MLP neurons of a small language model. Each row is named by its layer, matrix (gate and up: input weights; down: output weights) and neuron, and shows model dimensions 128-255. Each number is 500 + 40 x the weight over its row's rms, rounded and kept within 0 to 999. Numbers have three digits each. A neuron's up and down rows have the sign that makes its largest values positive.
Before each neuron's rows, "fires before" lists the tokens most often just after its 100 highest values on Wikipedia text that the model never trained on. A number after a token or word is its count.

fires before: " |" 30, "a" 9, "V" 5, "." 5, "O" 4, " A" 4
L4.gate645:505436563465524434461500517552471592461523532542571499474422471506507533516495564479540519502453544593458548448520465569507505468520509519561588492531474524489469532468502502497538535519541530547488509507572443562476490493503531574483388464481518471514537450511492453497471513558590537483513605396557499493516471492533544457510510491464526467510480456576550597511560495462468532506449
L4.up645:541470563542480478580496510524461539469499536536584482559462581527482484443457506499475484541447515511506507479508492550527475543511491588488593482514503509496502512546526525518519499530535506513491524567434483533547528582513505514516517504442565437516479442502444409489519556532544444480560564430508492452546548438498492483496520466473439454482498479543521512464522434543532419529522
L4.down645:571564460502500513474511451482552528478498512478445572619534509515503479433463447538503468511517485502504516500504501511439503582499525583459555535486467558491473561583498493510530418529498522488552499550463462494559505537491476454509574480449571444495532489499429490502523536496491519493469499523523470485457573477519564503441521465558436458408512521453510453455454499563517515574510

fires before: "\n" 63, " including" 4
L15.gate372:515497493523532474516476450507413492392516496448452470466471524589523551473484434533486451487490489461483451430549523429546559510463526490454528491504504573463490553499459517521492513553496431523546561481507542580479501570468512454463519444563554531439515463492502479445505499475539555460461491564466476465421518453585461496384528482474548494593497465468494499464521524522495483504495
L15.up372:435441439463543439496580524427495569447462489507563538501427578490544493599441500495495569562435482486459490485490544498509587480517515476523512461504509642539499505578522571535489469485532457533433551524424477561474437570474501544430493502575519503501486442476562591493441481480497478477453458556518475422467508449486468520487469489475453528447513466485493548468506537475514534431518
L15.down372:449415481476571507518508452510532483541470472440491517454509438513527460538506503498546459497465501457435509449566474488529546515454553511543537495464464529502539432506523494436451504473476458501497518484517447502522499526530489517507507480459518459530552592542493507452516505478553459555451515508484517453533482538457590500536574556505523487486514470505405429570487526501535519538518

fires before: " |" 26, ":" 13, "," 8, ")" 7, "." 6, ")," 6
L4.gate614:496530483478453498503501494562483568496492550515487466567554517499453449541476520495439508498492525433512484488532471541470464493494585514476489538530511496552512487517519526564469550474430483502502558619555504476532441456452533501555482515492486634563518556476517566535496570473441531422506500522459407535448568471539444509516559521452435539482474461486478409525473409524567524554457
L4.up614:474521547555406421507455510491506521495515501568524501538548449519560487454500496561528482464557524520506517498471474472432501564448556541441533481503511491529448560492498538533534465469498470519506479489503491488526500465480499488524458542505516550537459555581502510496536557520506491465577509495478504449482495517497509500534512508431494500566510548474481495471537412512515460538577
L4.down614:509515461490440541514500625505524471569536452413520523537536529453506486555487485516547539527501533524598537571486434467454474478500462437500480545568528496547460530526465523491510473609471525538498561500500521549562537490506561475511425456482542478520574471521456426439524511548500561555496480533468450521490518496492445467402463530558431465495541559445521460465498441498498609482538

fires before: "." 28, " |" 21, " the" 7, " Sub" 4, "el" 4, "st" 4
L2.gate304:539441530469558485458508472567467508444522594466525549503488557421531477521489524459526516505475459592502513483611474532584473534480521488512472533446494485463520494473539534501455525583514540449537539547487515469516397485482476497446437420605532503454498473489418504499409498539502513472518482440506491498493517454472499510500535482477501533497521486558499486448502483502491540436423
L2.up304:452507499473568467556484479589509558433522595485551544528475528417550493457460526466537484441478469489485477521509493552543541553472540480474503494430458498509532508499519511446402481546498525483467578496478569511530443453553509435454465471581543546477491480501439513453457513532490533485484430431575481553527488482508490508506503516522546524452491474545453527435487493498501524479392
L2.down304:516537561455499506466463447537510454517522447514514576487487522550503539471562530486542434568522500420481533536459437510397527482519507496518522412548508489487502504540546486469535528557500527512481593468482464487514436488507491516501528502467506543532563416546505489440533512460451573485461477452537501515528512541537518450524496486492466471472529463457482490485498423449539509525498

fires before: "\n" 100
L17.gate26:414484461454502520467509550540501500561464500566532572503467534511460492503527603461490546553467467526559474442495477520501614493484531509466529465462543547413509492523457483511462495463538542534525514501433538580548501504495475503444522551522454521544537510591456532457459496484538505504473547485486582593554452525489508494440467471504548470514524511405518393571507442554503519535492
L17.up26:542472523469489535517537540499494541524460575559509546531511535492517490461487540398584549561518422498454461458472428483518557543535550473494531501432528495486497480479493546437466469516563454470514495488417537565570516490521513443505516491527508473508493486495488475456489488556474448536451481532466550520559469480558503428446527575441533499530518555411493457533493479508509460544512
L17.down26:492456485470498561507576527520527503538546456451470510539461537531471521550525519502570533530448563455505424446528467553520551489444530469510503504443442487485469455536469453439504446485454497436500502465572434469546492508497543459498477512507539467472512467519524439471466518516491454479489507505520470494542480540532538426427502538501566519530515533489397491474483493501552442501476

fires before: "," 31, " by" 14, " to" 13, " the" 9, "." 4
L2.gate3:493445496543484478581483488511460544490452613497536473496557526501561459460518503461552446517563547473445466574555576465521528500470507531462507515451495489528435597491518473497494514477526520476495465515481453515526527528513499447524464555490508430470428474538490494492546412526539461536408548518440531533525483530395491590550529514450465508457509507472533497534495521500539517434433
L2.up3:504454538477425442515460499508450513520497509542508430504526531512586470448491430479542393484525475563446514524530484510483518502481492525482496528508482458505449553522482480470534525475496535446507490486460479517523555512516394455534461544496521460441452533584504523502549411539594549552448512438397519501533472502464558566502551530540529488461461428408526506499484507469547520466401
L2.down3:540539448495459453427479518468485470481552392498451504505463509497456541491470457552540493467477507533425538515489434496532522479447479506456503491529474478477445472534463526497497535491523524511527510517487535519542574450453494508535510535466534477455497539571593458496550550477416434516561443520533504485462503540568564489485600559469547484494517451477520532523512478515540596547415

fires before: " |" 40, "," 28, "." 4
L19.gate708:540495491475529532599424552481502545568490561518505476486560534515432517499577545459550503515449504469452452505505553494545521469439461553507476381478482454527488499508562451538508467507531602507488447536526439511498561493529513456556456486547584491534515508439511566442524426514476567552451439498517471512531493501518488498435487443469525526457493500515558505589563422507495404520536
L19.up708:532494502415494547495534439547474485554518446534477453524499482509506459449508485487484456503478469535494494445526510558555550471498489542544457537536530463584559484546572473537490506548510520507516475461464489565491547495517549514486491513434427465478490525500560522496488481559542454416541519465513477409423470478524504474461498522400429518522401519546474464540535487504492514512484
L19.down708:520477501474556463481549503521461479487488495602439499526474436517580414499576449532510551495515490496448522485572412510546516481537481488500452527486507591496545438496450456436483535515537567547461449566428428500518443549470502470568517573546551545513465566435507561554536449446448510519469575511467515512474447581448463480523490466460579542402530511459492423494558522455498460442469

fires before: " of" 45, "," 12, " in" 7, " on" 4, "." 4
L19.gate127:490487479512498451523519456528527538567518515484506515638457500451494462463467489578477442470509469550576525515457554521494515499561507472432508534404568541468560464496537503575555534484510458526517531523530440501562523483492453531517563353515491494524520510480429461465537522467505547498480512514545429548533447499477428535543516576398472486484580473558465452472477529506549521357481
L19.up127:496510424497410537466528506525512491571457489471514518545532443434513583512453528486475484473517495579518481503477541505469547545576506452478449512413570499432493508470481446461443572444575516510517496474498504502517544517572529525470498430486446476457456538479470441457558472477495569525455533495499469499514514533478494461531485507437503465548477532480520461373537550520510506513574
L19.down127:553549521509523420451430466555465521449497462492485574579455534493531535487535442582474507525466526477461444498499503467509491425503481482490445543544439479519520564446616528525543529435474509441496480485500485540454519467481502509514454589445497453530542460396510519470561476509476500480494474514449460540469439511490400478426525503507538484489532482498488546532463485510498474491504

fires before: "-" 44, "\n" 10, "e" 6
L18.gate91:568416550560508516507461427472533476574473486525522494519544577486528507510482417456425497423405488523450490506463560452489509483486518485489525505550430505521535529501490457463536549474506497516521424504534535596481484449559489500523470550511533535522528496516426513490486448514506495541454434536464511530531553594545511542483467505504513443517504480500497525462543446480551496541456
L18.up91:482495480546446453562538489475530516573479483532518478518429488494485484541476392480518527491511443437561517510534571515480528529498411450533487469514557527545497513570478495473473485476468440510514440495504374487457445545503492442545493454551465472495536554503548465515462490495504483486507416432467547552553543522516466538493494492520532540553520540532518529524491474418519491496480
L18.down91:482421512476451474539511495495466474504526454465506518597511455443552578456423580500489497512472488490486488506523561519526568519447506499519374473586484490459489474492475470558477495515537506448456511444551517520432517473434522545541519504470464511439500498559568493481524514532588530489464438493533487529471510498464474452496478561470525562552491506521509563483498496578474484496486

fires before: "-" 68, "\n" 12
L7.gate452:518490506464552523502517442450476461553532469512443443603522415489463486534409491503444522535462460477549429492545519514541505447521484496486517427499517500460494480558505519418472482531475450512450503551551578512494567523473500492461451535486538586467517515491531528491439468514555551456471513543489530504553500517488465485472500498472455431508466399483448498465537467491513522463521
L7.up452:532556498534482468520510522492516521558454484502543471570549504488511567527441492529461524471506499543498421485541519426479482569487506557541527432561442461495538505457490513454502546493441493521511533469533489508494520486522519491476514533440491508497528518489514486446492513455478544484532463504482554616516464477491483515465541427518400453531542466503486520474463473417520455446572
L7.down452:467537526472476522504565498479468484487458444518440536602543536567510526430483508488561576427468500529547472424557560489507553569550520503529450427559417435415516521507461510412508542497505484448563448466463498556481458524508529451524559451472402534469512461475511490512555532470469443555496534587455548503496461521541494498456562428473528523514517538544507506438528467489466456481473

fires before: "." 39, "," 20, " in" 7
L21.gate103:571528555528541501492491462503477506506442526429480494557535472484527461484551500468565366514524554446533490565431564599528540542515527505480531491540536518494487537540499497552545551517507540501499560469603505529443520500522515488442480483456488504433513499516515475507373500454514392580520433506502486530515448453430446440508479520464523488493514501460515457472475449497536528437541
L21.up103:463522493514492476539521515441478489511449512530493464539492449508534536462499496561551455477507510491498513502466511503597510480449477404477566512517489539573500584565512443524481474408475511474528531427419552554443499452523462539491466517449496480495448512472515482530414510496536508518443495488485461457517518510425473401486481526506448511508498564467444513451471474527491483482541
L21.down103:547527515499458488506530509474527558469506478492468516520521508498481431475460432492421521489572533455454545485512462439545490489488503533465511541510484467477561539484464561548522536488530493542506476453447537415490479471544537467526454441455514525467516453491515505510539495512509482480475438499525563452446472462452500501521466455507506488524510472575443533522480582471500448540505

fires before: "\n" 52, "-" 11, "The" 5
L19.gate616:530443467493434441528496510535512448538469439484555598539539513463508490468609505556504447540388483525497464492573477496509452460492496519461461489506458460516568498528486511466579568480462481418486434456441455490478480525552514552515455534601438499497512484525405506467512498543503540580502492469514413385597520601552524559526465500469477443535491471516488564463562483513497489482459
L19.up616:530493461455445518612479509489526478467524418475531581482512532476490507516549516471541453473460473522523561538519532496506513468436560486431470510439442455488527510517433473518602521556522504528556430418518493561520477553526524501539541577551479434518570465569430549525546464555568547519454496428518503460562538538571511564439510551456472481529489506555489499446488523519497507430484
L19.down616:528532504503504456459496473450503539508488380441548540461514531534490457508480415465379471487479459544512496492532456549548502506478596480463503515482444451547503566486515509499513525467518490497543484480516502580409507431528515512512523539519481538440521552506541519557530433465596536522538548474468503453488488461600492586411550481495582508453502488413508589469487498492465490505539

fires before: "|" 70, "\n" 11, "\"" 9
L19.gate714:456543561470508408544493484495491446460464473513588485528506520544508538478516501521560495472526433471460505491546416472531550540438479495434524459505495558508512457521521449476498522493489551500528472549478505517464516534449501446499481540498497450424513560492460504507522512491530494562525579483487447486561545546443536536449532523471559478452559522551519494425478524395595569373509
L19.up714:466512536524475491518452531485488579461467430460498476517513551485438452539431467509541520465422520451487460469531532524528506476493515470430504460488504451541498468506470490531502461532516520452533503510458506568447433479522542492532465497504530514473470517489522547509524505549560503490455493507501593462530483490513492511502524549497440474496513471443435497481531455456509439469496
L19.down714:533549528544532477505463428454541510574507494483549587528457490505526469464446488560462444526559505559470486492481504472537516523549501542519533520530458528533540484474512516462522552460441458528465502533494479489428485523463450555509552531534465526483523607504496469434540512505526538529462537538466495490465581513536479503453449569461538538468484548558414493495461518479518486461519

fires before: "." 25, "," 16, " in" 9, ";" 7
L19.gate528:534544452497492501522586438523534486496509462453442523528473433456436530547536529506480499456486500479452423526397467472472504457515524444479494456510488514495469483562516380511487468454478478528479437456425570437528480479482413544469513472526554447516500465477505485515493518449469493593497491499499425469598510516505434427446462462507539492544538483438438526524519452555596558462483
L19.up528:531539480479505460487537489443539520499450480443466432517459499543537554586456539515477487548510452473468510483521473541586535467568508594558433473490466527574497545483514451516473533539468468517427494513440541529510511546513503512496489523514491496537506485491470426503517428544498480539483491467466494576536515463477469481511509424554468517493485460471506483532488506495490439509473
L19.down528:578518507539478497454492501563506481567506462505503485522595551490492478513507476586558470474508574504482504486471457454565558519557551462468469506515458477480459559461578539503461518499478498496492575513451477426463519514477394388540470453537488463470438525527577466550562508502500490463514463505480470487462531478517498476500533504451475480517546531455466461531489505540518521515447

fires before: " |" 59, " (" 9
L4.gate385:481461567515437493500519470406545484491454514488492443479435522531505530491568412448472559549476489466492519517550437522555544504470562494443421523506527547500515439489421535487436502516498534518497376405462523489486439471503498478546443539548570546474479495573525619564436505538496524501491462521506520526419466495454545497492448520540498482516490515460558519428518529472558475485464
L4.up385:520541387523423527532459470563459448525550485466554562500521431510505450496438555535509425462543472589530541546518516530490480476403484516477528502468456505571525527478568486493562474553475479430507534525543521531511545549434509531486475519476473529506540538457531442516541523499471570519517503419553475490487460517521508527509493473438433612505544568493389448543472471569484458473515
L4.down385:430528585513485476551548547498504499486517493480501464493475452458521463466494468409455513508500557507420546491482474526504457517513444461546516562518449530519547464458423429433497481497508544464508416490499517468491415514469475506532430521457518547503482472593519564496495472481388560550488436491553518522404523527465552463534469464588499442442506515494448503451549522508526442428562

fires before: "|" 63, "\n" 9
L15.gate243:522542526513516502550440516493494512460552512523510477542507452468501482488504438515537465452458454455469534504501466518488538572509519524401535496475470497437476527552470468486479509498505547424558574489441524521512567507548536505503481549550474495457550600486422494500431508506497514474563463531479506525404501554553515484539449535476537475523541491505410524511429479515547527468539
L15.up243:439455450567430514503468576534538570450550560511599441488457524492506507576490454505471503494477474465473505527537544510468542505455554492506461470458523550450515517455539530489459467499533558524539544476493482523549533409586476520504479506521526479500502525507533448500487447462477504520448479563545532485516477459506564556507495503478457460559477535519482474526463482460508459450496
L15.down243:544484487432607489512468400530581469560498536486461587462556508517493538515539470464506481456454468494474507485463507515483485540429428494536492517480435505497531480515511386505437561465435492499487459566498494550477480537440463538510451451519508479489484482552464454498530455515462507481428558493487508547514544566488459468518538488517531551500499505477536544539510497487516517535477

fires before: " by" 29, " in" 21, " as" 8, " on" 6, " from" 5
L17.gate229:493500451507564465560551427451589539443505536417499519502521492532485573486493450506411520431486484467470504480530477408508536533490438446431444419508570464554554455443463437553474433532556499559435521450478506514466446498502471457542469509490536523484474476441444564472465502491543538558547434509490433514485451440481468462520565549541426410440526576494555488512480492478550497520466
L17.up229:569512541537420530507435527501543546471464443438417506512536433467513493498515488517465548480491543539468517496483559555525497472457422470512424489501511489536543536478512470508493455483538449481498604489491545477519482428455512510471465467470413498547514534486463577437471507531486506492543502511559470547490474470571550541456519510558534512492540442500458496410587510453450505585480
L17.down229:584582499496468475459522467483590549523539435480533512513528526401510504499465484521487550400516445492452570492496534490497470497467507488486476474598467528574470517438518572513513520496481496441509491489511555524433480554525464466530476548459519544508507494399520493561560438441505483494474577517514507385502506560429479487488450565567513489554505478535476488540469547500515470509546

fires before: "\n" 22, ":" 13, "==" 11, " |" 6, " by" 4, "u" 4
L7.gate226:544457478441493483518495569551490464506533534535511492546542512470436485531481529499496419557496515522478403499571480466531495487453499538499498445479524452558497481583548499508498465490475479541456477520477493521538420537504484482564512521473512555489473517492483436519515469525462517510497576533451476498487421568567512567560486475517539540541488459525470521537516508514544461563537
L7.up226:559508535530524503467520456460530431576532482456519526568528512479424525547533464542448540509470491533455521475515531548540521501513432494569486414555502515558540497488504450500513456470521532617514462532573478571513450451564511506488491439520585492448476522443459448459492557532513523476484480434444466539431429479504519477467472518585548539519481490412531477490478538470463491446570
L7.down226:455520564518460520463470452470429553510522516541450531517465497443560450537494502498525551528499454520472510558461467484574565487571489487520463487464494515473515563512535456521554508508454585570514497472494443507495475521519532540512546479505535452462546508507516483487456507520438468505515529519488523477433505440450405524559520474466502501453515543463467473469441452498527419391535

fires before: " |" 33, "N" 12, "-" 8, "\n" 5
L19.gate132:512479510459511477536483496536561477483573495520579516506490493505446492553474552400506477507430445502526472489521507445523513546499531425437479467507470482524485498520550565549510505439554518511466481483530536487531440518442465499500494491453499434484542516518511549479480469546469539470538413576448492466531438489424440409479467505515488514445496493547567582543520507516518478433440
L19.up132:472550517563410500495508475458548511402561491516553523523457459485479486477503540443489494509499498494472490529481503465461451464557548477515484451511517569460468463475497512530521571489608510434509496496542500424521521447506515464457527483539443451532545520495425510514497442525485508500528464494447474543528576536463555459597510540444563552542555500514524496494477489571423539420493
L19.down132:521482565524497473502504476464459493519534450465534450488513543520519499499524487509518503564481481552501520577400471515538495529488546403522491521514484465469494486446376440514437506450562494476484526475533552453491433427511522579501525479451462460465480544551479527523466482455456458468483486399530556506564527453432530577522480512472460496568506503511521465469449572452464445541465

fires before: " of" 62, " in" 4
L15.gate123:500494492446515506477510558497476558573488498548514490538498472507497517572522492548542505416490472540511516418453458544492505517519456467544472453419488532472500466527480563551493530456471544499461529480540556535516574397547474499472570477475508449474512519520499547461491525440507530487473538588494502491561532497479566558445441556439534548539533528520494458527451563481484514412503
L15.up123:539491429547491503512492490453498476512468506478520461482569470497542546416501505568548594412587480481509469478475481510544514479469490470493470526480567518510446493417505482521544466464497528479495519454532452480512544513585431521537471444499506474498563526562497540530435466463478499493495517547518510549513530564562538485468526497501493494544528594563580501486448531572531451464542
L15.down123:504491489530548605446506537514467550527470478502482485432592462528410469437503529459464564444491498468475462489593463502478467485471440480527510521508565524456563531516453519533572513479594514486548439438537530498485535507530513449538455506501478469524530486466597512510424516476467494450433474564529528498542469494530449516495497475483464516508519553486488471472425565503485485508567

fires before: " |" 29, "," 21, "-" 9, "nd" 7, ":" 4
L17.gate735:537462496439520507541544488516544494485463459515548473566560431493482544494523488537487550473467520521455516515502508434553610456535456569529485547613431518586501482562517453522525421482525527529472467479436519542562493509521453455465440491539526470508584489537535436490519493498522541517557520496446454523627473549452501479473496492410498519533546506512470379497625518522430545451472
L17.up735:504506472440398493554516499502523476479483466404503545428469553517506596506531506554482499398473516483440477483533582459542573523474451538466536540574578516529430477510508531445446466582503528525475457470531460505524506479536565518538476467471521522500546477499517567527516520488497528479538461506472489456484430514529453511488522532438529495508498494525487502473532437523489498442456
L17.down735:517529574545517473586476547545424463530580499501483466536463452600486521476491516489462493535430497384475460511615521483548572448513513462529479461460554539530502488477484469506472514557488496506449539589474439539472528455472468518468508519506420531516493495480484518459513486472445543549444542483523521464489483562518426536440469465492551506573475523502618414461509520480462471486493

fires before: ":" 75, " |" 8
L21.gate592:503502442445548524485487500417471589410505535495517508432477451539533504517471531474485425513486456475521444449565471520509464553539473496496484510496469507559502533511439517519497490536439520486478514549539530440490498519453478480512500509398470554434520473523550523527510497470504425522499507539450520480499573503531497520399493545498462512544571535473448497469419420460497495532499
L21.up592:547389564478496524510408518504540435551522537542420502466496486489467446470542480434459537440501512485475477464535458535539549531446465466487470597482400493521505531497481465500500512498575515517472464528443476527496509578476509480458482499527455487526470560477423482462452508549475438518510463470502491542561524462492567538469462431533486507477562479512471503521469484541502561454532
L21.down592:539534504513447515573542448465624457529550484533481523496559493597488464478545526551474460594513496539548509446532507525490442495579506500535531473561414493468556456444512569530476469495470459455500517556516532513506491473481549463441415388512569498507447468511538508547527513420531534516542506459499481574438544449476452467450463501491537476536472494500450543488545466523565543511527

fires before: ":" 20, " /" 18, " |" 8, " 0" 6, " Total" 5, " 5" 4
L2.gate61:483467499493483473490459490413485481463460489464471572516516559433473487517528479397554535465491469502549447568479558476526412448577475461581612502524492496512509538506516501544465474556577529496491527485521472540474482488516469471522509544558468514491473548499456581513547464491528463534493506531490486553484499465488547515576530428472492484483526458562496528341446573507505576487495
L2.up61:505498461508485429428477465526489505524547524468483569472517520513522525477522567514518511531509525525523506484531532503538442509534514532515499526535463487496463474404521525563458593490559465453503520473553449512502456535449509479515435553511501491512512543486436492539462451439523544512467462478497413545480500496510477434507467529489445518481492536540461548533507527487510503467490
L2.down61:454544456543548447490485509498527483503520494452473480542520478468551508488532559452535510433475456507545531561482526464566468452526508451541540541583509486464471505432511512546401529474493492539555544496511469538498468530449488432474467531577452533521496510559445539521468441412531502478522518482504476524472492499465520505556529432513508480459508524530491536421514516459503505469501

fires before: "-" 85, "\n" 4
L18.gate208:573509495504546515475482516505511418513418420450461521500559459598525480447503463491538507502494441480526443460454476516484481541470496549475528504556508457468538509478535514510492498538519456486534410479432442541457508552490495498460521451566549510489488502543442483577457526469472445511473458535441492501490589501556539561456493495475484533446524444523508560465547477598499444523469
L18.up208:443472499588529538541482512481517527532452567493460446524538455505453462459476471545546476501452467498454454516448563506428490540512508522517467449502512449465554532552473471533450567554476576515459443525465440452507542517524547492545499467559511513501488527573547473449476465441449433573459494463519543494512516533510490552414470439532493560526532487514477448518522624556439499526501
L18.down208:545520520503521455484524486480491506520524534510511438576495464484489496437494529541557473525508487474502484512442518507470523507538384489490466549469444468489512480535456454586535432535472496531470448524509583544490445522502501531561443402429455432573558436527481518581568480501482580471522559517508563489476455539459471465557465550537460510527577536494493479643414491488471549501528

fires before: "\n" 28, "-" 18, " and" 10, "|" 4
L13.gate659:504451509528514506452496533546416538481548428411546557450532506551436506467451497496540454452531520490427506510602513461447494570522548482530597516511385496415473493562541543510461522481504484575499475470487517437533515526560533524477463500448470481470506516484541518471479407500477466519515523504473590570566521466503511492477467445486462437560490522546509471487516475475531416532506
L13.up659:548485540520514468478492513521437491506497535449429513533440523498500466501427547468504457509511541467490523511523535431479535502534496532514582532541460496414533544549553529583524593578474487467503447458509563493512495559481460469491498579541520585574516540495493491456486438519525548538541528457440485536454567497510557499473432560477532558470505467479496485485552451501530454441526
L13.down659:490518476515440509499535486475550456523502457573465459502513487456563523510549467496497550513488453545416503490453579499473501499485465546422489541516539544523545464498472496535453568447512514492453516522497549575425525442569522498479541504407446478517551528541527563542497491518532511482450511469508472474538435582540523507489494439493542524512524530520561482525455538543457521448456

fires before: " |" 42, ":" 8, " by" 4
L17.gate260:538445512532556440388522538443532465537501531464546482434526486548471491553478517496459451524544505506419441515436484475496475502558484445514501491457503546501444516487520432543530533485433414490587483560531491581467519481464519390465513612484565435510554545452464457543504494521420535466493455530480495511523489539485467552529527495405526543522481470480528541547421439513562468486479
L17.up260:424503480544497484455463574490546525532529480482521495396600458489513487459456530575466495543552548522485483484442512531484483515451432416459527516486440504527522531486574513482442490492500503504454478476515483483468482399539472455495535551502499465521606508541556521496512474468487488479540560525385545502543478492478556513457496479452439614454531503495488517545462497511544532444490
L17.down260:508561495502498482519444471533508554554530561574596458530460515486467484515507449516576447470483501538440519475525491463514477496482499486446548529508546523551495469493577488521563485450596475476540460505487554482484441503490514481615518484479515528561497552549494483466444456526437520476494439525466425507483456460429462520529556530556485467501524481502522483463524514510551418597498

fires before: "\n" 52, ";" 10, " (" 6, "," 4
L5.gate578:525500417503503523493520464435417481486434501473480477472517532549482470498562466553491453483496588542452492530489487473482454535526465506487544545506439482474432508525457443485427482463486518467509505422596451385575508474523535470522483487473495488472545477571461470437471525530559507481520510479519476576525433499537498485493400525469555486560490565527508428445546478506536462570473
L5.up578:493557525456515488455465471440477508512442474489491467431455525480408486490477453596461526514531481535416518543437541490463474438525503510461499498510496462504510470505520541468563442505479502478445572496531490484537468530487465498600474498399493484520462492506468544500505513558483512544510572411528507583514458534431395512540468488484513557525526486566393491556506479524512475522535
L5.down578:473448542537460460501519488555534469427542510456534527559464473519516497459532496457466523507427504512463562533485503456574516602486513437539483562499535428483468552506488574530500540577545480502516442429465544594485475519476522456494532559484504533523481461543539472553472464482557547504413484518510551479457511512499544555446511507533538519523474486428517513527522487484525545422520

fires before: "\n" 95
L15.gate262:471469538508531481605512495463479521513510490479421580430531536534575489593478453535464464506559415485543463447462451510477575576527538526454489512551508570499510435423476484557492511540389505467553493507508475495461588555466522551406426560532544498458477531458507505518490552582440505586516527453478467479482522558516428480479431534470473486542473533525537528496492478483535498539519
L15.up262:422520455547544473564523511467455502424566511489469474459509471525484486497487508504446504435503461516507491574533489516477559501417529552532478511528509542485495504555531477536454490543517531476515513475486497419459475464543503556483527547544507418485423472459504487513551567484493516539494530477523520558443541543484558458477492538430440503502543510549496415483537553521440519522508
L15.down262:484545472531517469591536528494526468509509433445465491519551559476446432471432451503420468485441544579518494459542501361513508544471459486484509437524534487506440522472491497439539560521500504453416511549526532597508527489518418473539549536547553472504531518499512487497605522478478509524532593538516448557481487494554515563409451506507527516486554506444488497487479441523514579484497

fires before: " (" 21, ")" 12, " mi" 7, " 0" 6, " 5" 4
L13.gate325:521512516512539503561423510498458535523581537519540486532531492502545549504485551450442422553430463462580496503486513456568479554567479537524475489504530501449517470473501453549504489509493544561560429514507458474540473434467477459541391509468498486483452562559464542480498478502542545478460486477530517515498541512436575496601539514544432557495491522562458479504471492465541487502487
L13.up325:515502485578542423490537536496517496523545532504481429480454541434468472484469512458536458526540383489459512444436518518470522456549514454506555499532532581504433553513485481519448459475493445461524531494444518508512502500538451527507457514473443468448551442518501509484514534582477453534517537502491539465538450431533540526446477495487534518520428531439558464493423499444515466554453
L13.down325:483560524465529462507538529537504524413500391499415490514497479454427532510470500518545522520536476557484507498532583466518474487519525460572476517550514481523436544476511440558524513495533529447492549446470544519588482569513459461476520519459561585478461564437519492469471507453401531504481525504504507419519542514523523493568532568531472481491480561473430441458433497429519503516422

fires before: " |" 39, "\n" 7, " first" 6, " /" 4, " third" 4
L19.gate56:523516519507440548543452510516480562463428523460460502463494477474524438461442532479532495530502433518538467535545535464570496465563472535508473502513528494531471442491540515599439496491574537467561504463546499535462560426483498505474461468507532469489562497484485543479470493504472554489529519505453559524498461518506493515535468464516502499473516598478536433542563425506602521629558
L19.up56:461494578523523548482500524475565505486520571492468475491481487513401460551513440437512516502490571524519513503479504429490508449506506457571536497487520546525470537520488517472525500485544555518411439521524480462501586508536502460510570532548520434503493475487489550506546526511542574458500453506460539534503556567524488521415495549502515479508430539486589457514402506471512492535511
L19.down56:531510555521554504456545535540521497522512485547530447521472480600469488542513522524514464495454483521501427541563522532630461526486451460461439419470490428504522506520473495510522480500470514497576512493451533507539438453422512502469543565473507512572466497516463432499526459506476563554519468507529558463454513501470511563503509490523514486502440501506479471511486518514461516513503

fires before: "\n" 100
L21.gate344:572489515496532449499491515465477476471534529517550575520544507470530486515632542445479526563448455509543521473502453516535517416554387520407466503520491544506493431493523535521528506516537449482509479441576472605517502502510501477516532508564485534484547489536520491531477488545492420531446552569437518477458499516483500511428468523463501465447484528487476472498451484543547484503497
L21.up344:553496531463499453529459518495471507528574564500538569542454490517493546510572451500472511495450509531470523537459477539534543468514416499471527485496419521507550404486551529509469512477508479523486433373531496565577521548590548479521529503520515498501539490569483474521536480539517451524437527511462524559493476558514542508468475458479535492526422517488516426574496396488584491467441
L21.down344:602451524510551509467525562533503455493454408495488575499446426508446538492499572497569456503487564510403515505517526473570512454481540531476499540441406451500453522489497558540568514475543450503560450514509548503467491486553564497545494411539507583521473543549498526446462487459536493522511445511515566456507483493550470441495457466573519560515505529481460460461470486484505517495497

fires before: " as" 55, ":" 10
L21.gate248:491472539456481458469491483535473434522415539528459479489549515497483477560464484460490451505507477420459508514504583485551402526444502515457452525499439448527495543474550560523453503451568563499482512441561482565547507485486485531535496474573534497504478536457453476523467498529503525525509492596487481529418443470511527439531483467561501487425546469485510510481506510479507412501526
L21.up248:503489472509492549503422475490491434507518515536445537468533472471472472481488406459518395427489444468491534454489495518521515465459530460538478426472442467517506539519516529498488483454507455506493519486441519539518482435486537529553474483567489518463495426577444556490498520492436503527466549511461545537488512515499559430409544531491576475481436449570467391449482525476524390489435
L21.down248:490606529485526481476491465565542525516598503531519553575540470517527532505494518508533489511503438537530502395553496505495486487515537558426584504576538493557525444484495485496424526412448522504421502492487511486463496510448443523460469483492468516559457483445513512506447482515509488538511509558528442581441481514451485507523450489518487455487538460511491481465553499513481510560482